{
  "n_layer": 8,
  "d_model": 576,
  "n_head": 9,
  "n_kv_head": 9,
  "head_dim": 64,
  "d_mlp": 2304,
  "vocab_size": 13655,
  "activation": "swiglu",
  "norm": "layernorm",
  "norm_place": "pre",
  "norm_eps": 1e-05,
  "positions": "rope",
  "rope_base": 10000.0,
  "rope_fraction": 1.0,
  "qk_norm": false,
  "attn_scale": 0.125,
  "bias": "none",
  "tie_embeddings": false,
  "parallel_block": false,
  "init": "normal",
  "init_std_qkv": 0.0332,
  "init_std_o": 0.0,
  "init_std_up": 0.0332,
  "init_std_down": 0.0,
  "optimizer": "ademamix",
  "lr": 0.000247,
  "lr_mult_o": 0.769,
  "beta1": 0.9,
  "lr_head": 0.00555,
  "grad_clip": 0.5,
  "warmup_steps": 224,
  "schedule": "wsd",
  "decay_fraction": 0.938,
  "decay_shape": "linear",
  "final_lr_fraction": 0.0,
  "batch_tokens": 65536,
  "seq_len": 1024,
  "doc_mask": false,
  "train_tokens": 682600000,
  "steps": 10416,
  "dataset": "wikipedia_en"
}
MLP neurons of a small language model. Each row is named by its layer, matrix (gate and up: input weights) and neuron, and shows model dimensions 304-495. Each number is 128 + 32 x the weight over its row's rms, rounded and kept within 0 to 255. Numbers have three digits each. A neuron's up and down rows have the sign that makes its largest values positive.
After each neuron's rows, "fires after" lists the tokens most often just before its 100 highest values on Wikipedia text that the model never trained on; "fires in" lists the words (lower case) most often at its 100 highest values on Wikipedia text that the model never trained on. A number after a token or word is its count.

L5.gate1916:158201160138093091097091111153164127110112056185111136103160142161102187186153184083126147120158130136113146101013152172151104115098161141147139117139107124122112145095153071133111121141156142140109122109122102090185067136097103114104176131070163066172159137083130135131102104181108122176102182102125120151143140072090181155145143099173095062168108168168111095093183163186103149127090133089123116105118177165159123124103132118143089112086102154144135104152140107135095149151125127106113121142097127083126107119111127091113128104124169124150113099161169157143132079097087091142
L5.up1916:094114091075143162115168124131140146142129119111110107131081057152134144134167109168112139146131128099133124168129089154083138125142085122142117118148166144168078120136122083106213087116085130091156115161170076134159112086085066112181090167145140160165179072152114172126128123128160103107151130160112135203181111132142202132154147128149145067107162196100174105188188125146101083145105118117138157147121168143128103110107078152137071102162158156163108170151200146153116098204194085137187153098198147114127147128120101107100174148110180156122121145148153139119161134182164118102
fires after: " of" 29, " in" 14, " on" 11, " for" 9, " at" 6, " from" 5
fires in: "the" 77, "was" 9, "that" 4

L5.gate839:109170149103156158143141122134108191087116159118098105178124147160131152098153120147156126174104109117118108083081127092120139087081110098117098106144116134166121151210121175143173160052092155138116169162199099091189046131153079087145085094068101143143157083116087089170113105209087117146084144175161134109187141111120131166121143100099178108148099189126103135153087084096142119101125114097156140111076158130089102171124147141107164170098144186135160117118167093173097186157146169099111120085157096115127152186087118128062156090113110099116132164165153110142129155111132149196
L5.up839:129117123142081062077142132127090123098119048141143186163122115151112181202103142157130138139110113121142119118108171129096153164177160092137125151147178089098099118126149122115166141078108171131094103149126138052120127096125121101113125084197162095114111183101110114101151101133181159128089122068123165143124121134127073121147153133125113164170057133166056093112125061176131112107155092129091140133111164170097075170118183141100181218150149163135171107144155105078106133156102109146103129133156131168084154196132169169136150136149141163115110158133101118118128137168124152137
fires after: "0" 94, "2" 6
fires in: "2020" 31, "2023" 17, "2022" 13, "2021" 10, "2024" 8, "2025" 6

L5.gate649:145141138170130146138148115174120169150135176054118156094163178135186156181032156117107135117178129069085092143160054075110153093142121136134112092068117136132141107135135147076168088109127168172098090138138134085195118063120080152116085176118145155098107185122147127136123120113084141110146147167114146189119066138146142156109107123114113113138152140116141083108169087097070128053178118157148169169172090104193054101138121164160129139083115154137177188109161118154151149165080142106135149094067121159097204172175102082118175098168123119170129170134149156159105104120123126100
L5.up649:147148096098114126098095032153109096129157124153105100089091147139116140112121179147086108126137122118134126126120158145157134109139146117193169129112101121141141111138175100087107152116117163147164113144116132159094106139175112109133133178156079160117181088145140138107089128166158154137128147173106110089094122105089166105114117122169117108066104170128101173144119105135114095184087120161142146144096137108088090113179167165109127086219156141140132140123113113096151165206155170082094051102141127142143124208172129223122107133140144064123078192103138129080096069128121151099
fires after: "'" 21, " was" 13, " is" 10, " He" 6, "," 5, "." 5
fires in: "was" 19, "s" 19, "is" 11, "not" 9, "the" 6

L5.gate1939:143087159153139081098146143092119086125090111110107088163146109136118129158121085140029191158112141114098075104117110183160065101096139079127169080138158110177053169135082135137138148099102094107141102067097155165146096128206134152127165148161156145095122160091090107166153138106203105174176197096106179133127138136154136155149117159101096107153078182154075133074128124131115097081096074085133171110118102168133116135163127149121187185053152154132112161104114059146121096105140136099059090170099129096156161127140108104128084086099112146127159110107130209190076137056097150085
L5.up1939:133081137079109172132195129157128146117161042150120148140151145104130112120043154132169121081118220100152157059144129140194129145107122132128173137113132146147115124158133156132076122057143167153126103115105147110188170146113162138121157144102169090065126131101144098145138164070142227096105171161114083170135108130082113108208139207138156127172193141151135147116173122127132122080124130119182168150108166151081110129165129157142114149136110122144117121143199128147144173107174169095043120158117132139133130102158158110115145157080136163212151146123150147129121082095113133127
fires after: "." 29, "," 15, " and" 14, "\n" 10, " but" 5
fires in: "in" 49, "during" 15, "at" 8, "after" 7, "following" 6, "for" 4

L5.gate499:089128147074139188073101120126108123101115104139114107128146123158104141085112148113136193152117150048137109121074118095080139114142159132099135139163134151149104163098045122154164101106130103201128135115150124121172126117187108081100143139134133102051046117108133095104071081119070069117106216168182133116116102137131126100120088126175067184134118117137089114081128090176104152121151139097162103090118152122119175147067157150190203133134178103181105147129143162098119139138071130152118112107098190085133142164145132133136122155122205139108101138128153151135138098111130181162
L5.up499:110197077108090162082116088126144088137149124156120091143125171116145217155130154146145153109188111088084106108139117112099048081104152094118115169166107135159087151107101097150179141124138143130171099126165138148103169116174133127078150144113110058052067157096083090134093130081120131151128186171128164097197139106143170111163126116110076103087109115178136120070174120198139126104157132165191098096117139167099141155060129151162180113145157095147172151103175170120140149069096196189137152129138166081138157169159141117140218164100140165064124099085138132055177108093091143126
fires after: "2" 100
fires in: "2023" 10, "2006" 10, "2020" 9, "2019" 8, "2012" 8, "2022" 7

L5.gate883:137158083107121104104106127087146144097182111122138190094175138097159086090159139180108164063057109175094109165183148131120136119144071115107129085170117146155082072114127207145120117160126175154113138142160162100106087132148113132112139157119211116097112172134171080131170155150172164115154122150156119151169164168117117123151205144124104138113105199164031133094158160176091111142097132130158119143111131088081080139134157134132075120140114066118163149097180111103155091145130142106146142165138114118137122106100080146181136113138157093158145158079177147127147144151144185074
L5.up883:108111074153126166182105137106121150126127147110140153137118180116143167130047085191137091087148175098168142143067158081186097114171135138087147105060150184158146164117120146127091218114178138186103104166124146083149136204086081140086113140200129094099131095096107143120126123094157164131109102118142148144160196146145144085135117153144142150167115097073088132123130114111101140098135148100139166136114100081110152140135101144139155116107104115138098085186145077121103094082129130103164132134084137102121158152157092132064131138146140132144074135175137177113097114089074128133
fires after: "." 41, " where" 14, "1" 12, "," 9
fires in: "he" 71, "she" 8

L5.gate132:073156131198156094158123085159121109117137106101156179121143140150129127167109141135120178191165110125111165069145095099111119074193103165191089074177165107079120099159109119131161095133172057148147123159123049089140165178120173098157152109117168113156149159116095123096111043135119105146134098132193104175125145061143088086235088085144063204131090167149098157135116229075164103138088056117120129111124111135084123172138165131133145142111116153141094110092134131056122099177134119137113109150125129097137125189157109096089153105121090168173152118163108177156101084132080117150
L5.up132:116159157094125146070146148138099124116077102110181145144110102136093111093128168132128156086138123132176127079127106091114154061160081183116107127157109127138165101145047103136151132108147099104136118145131051158110184155141122189109081083167051135161134171149126136107096070143114131060102158124182100149167170114125063107160085129136132152179100146109160125113139137120118094145160108152157099043155089090136124158136112161101109162047166100136117097187174081105090190172110170125121144118084122130108129148139107120037168108129127113157138130084142154107091134116178114169
fires after: " of" 21, " one" 9, "|" 8, " at" 6, "As" 5, " to" 5
fires in: "the" 42, "of" 31, "year" 9, "since" 4

L5.gate719:115164122137078179100178176152135119143140095078120112095181143109094067079141135119136151127128206168056090114169149068139135145110161166106131146120140095078108080141110059083125112104088045122113183151146169153122138101181116089135120133121112109145092104077085097070152104178126120160141119097139109131141174191110102102110100155078121105091107149105112126093104132118158111143138185161081155122177134118115151161143133132131152160203143121123139145126146128147139146141160118173101152117145162193180173171201143107162115070140125167084105175141167180149074144090178167126
L5.up719:120128171096112113126112149106131146144109147144101140055097154110140130132156121140094168106169159141116126124127186067155105092077166121148098109147146117146145184192102145093119085109140105134095116124168137140157159139113093086126091068120137157094108148100135130086157070141065111136101131161179101084124117173092118157129141117111188128112150223129087126097170128099131126155111138077176140129170154058142083119134173114157091076148145113131101149107164130162145136134154126127134098131177111180111148189142168148162102078162121177165162078159058208114156146105195174144
fires after: "," 41, " was" 14, " is" 5, " and" 4
fires in: "and" 27, "while" 14, "so" 8, "announced" 6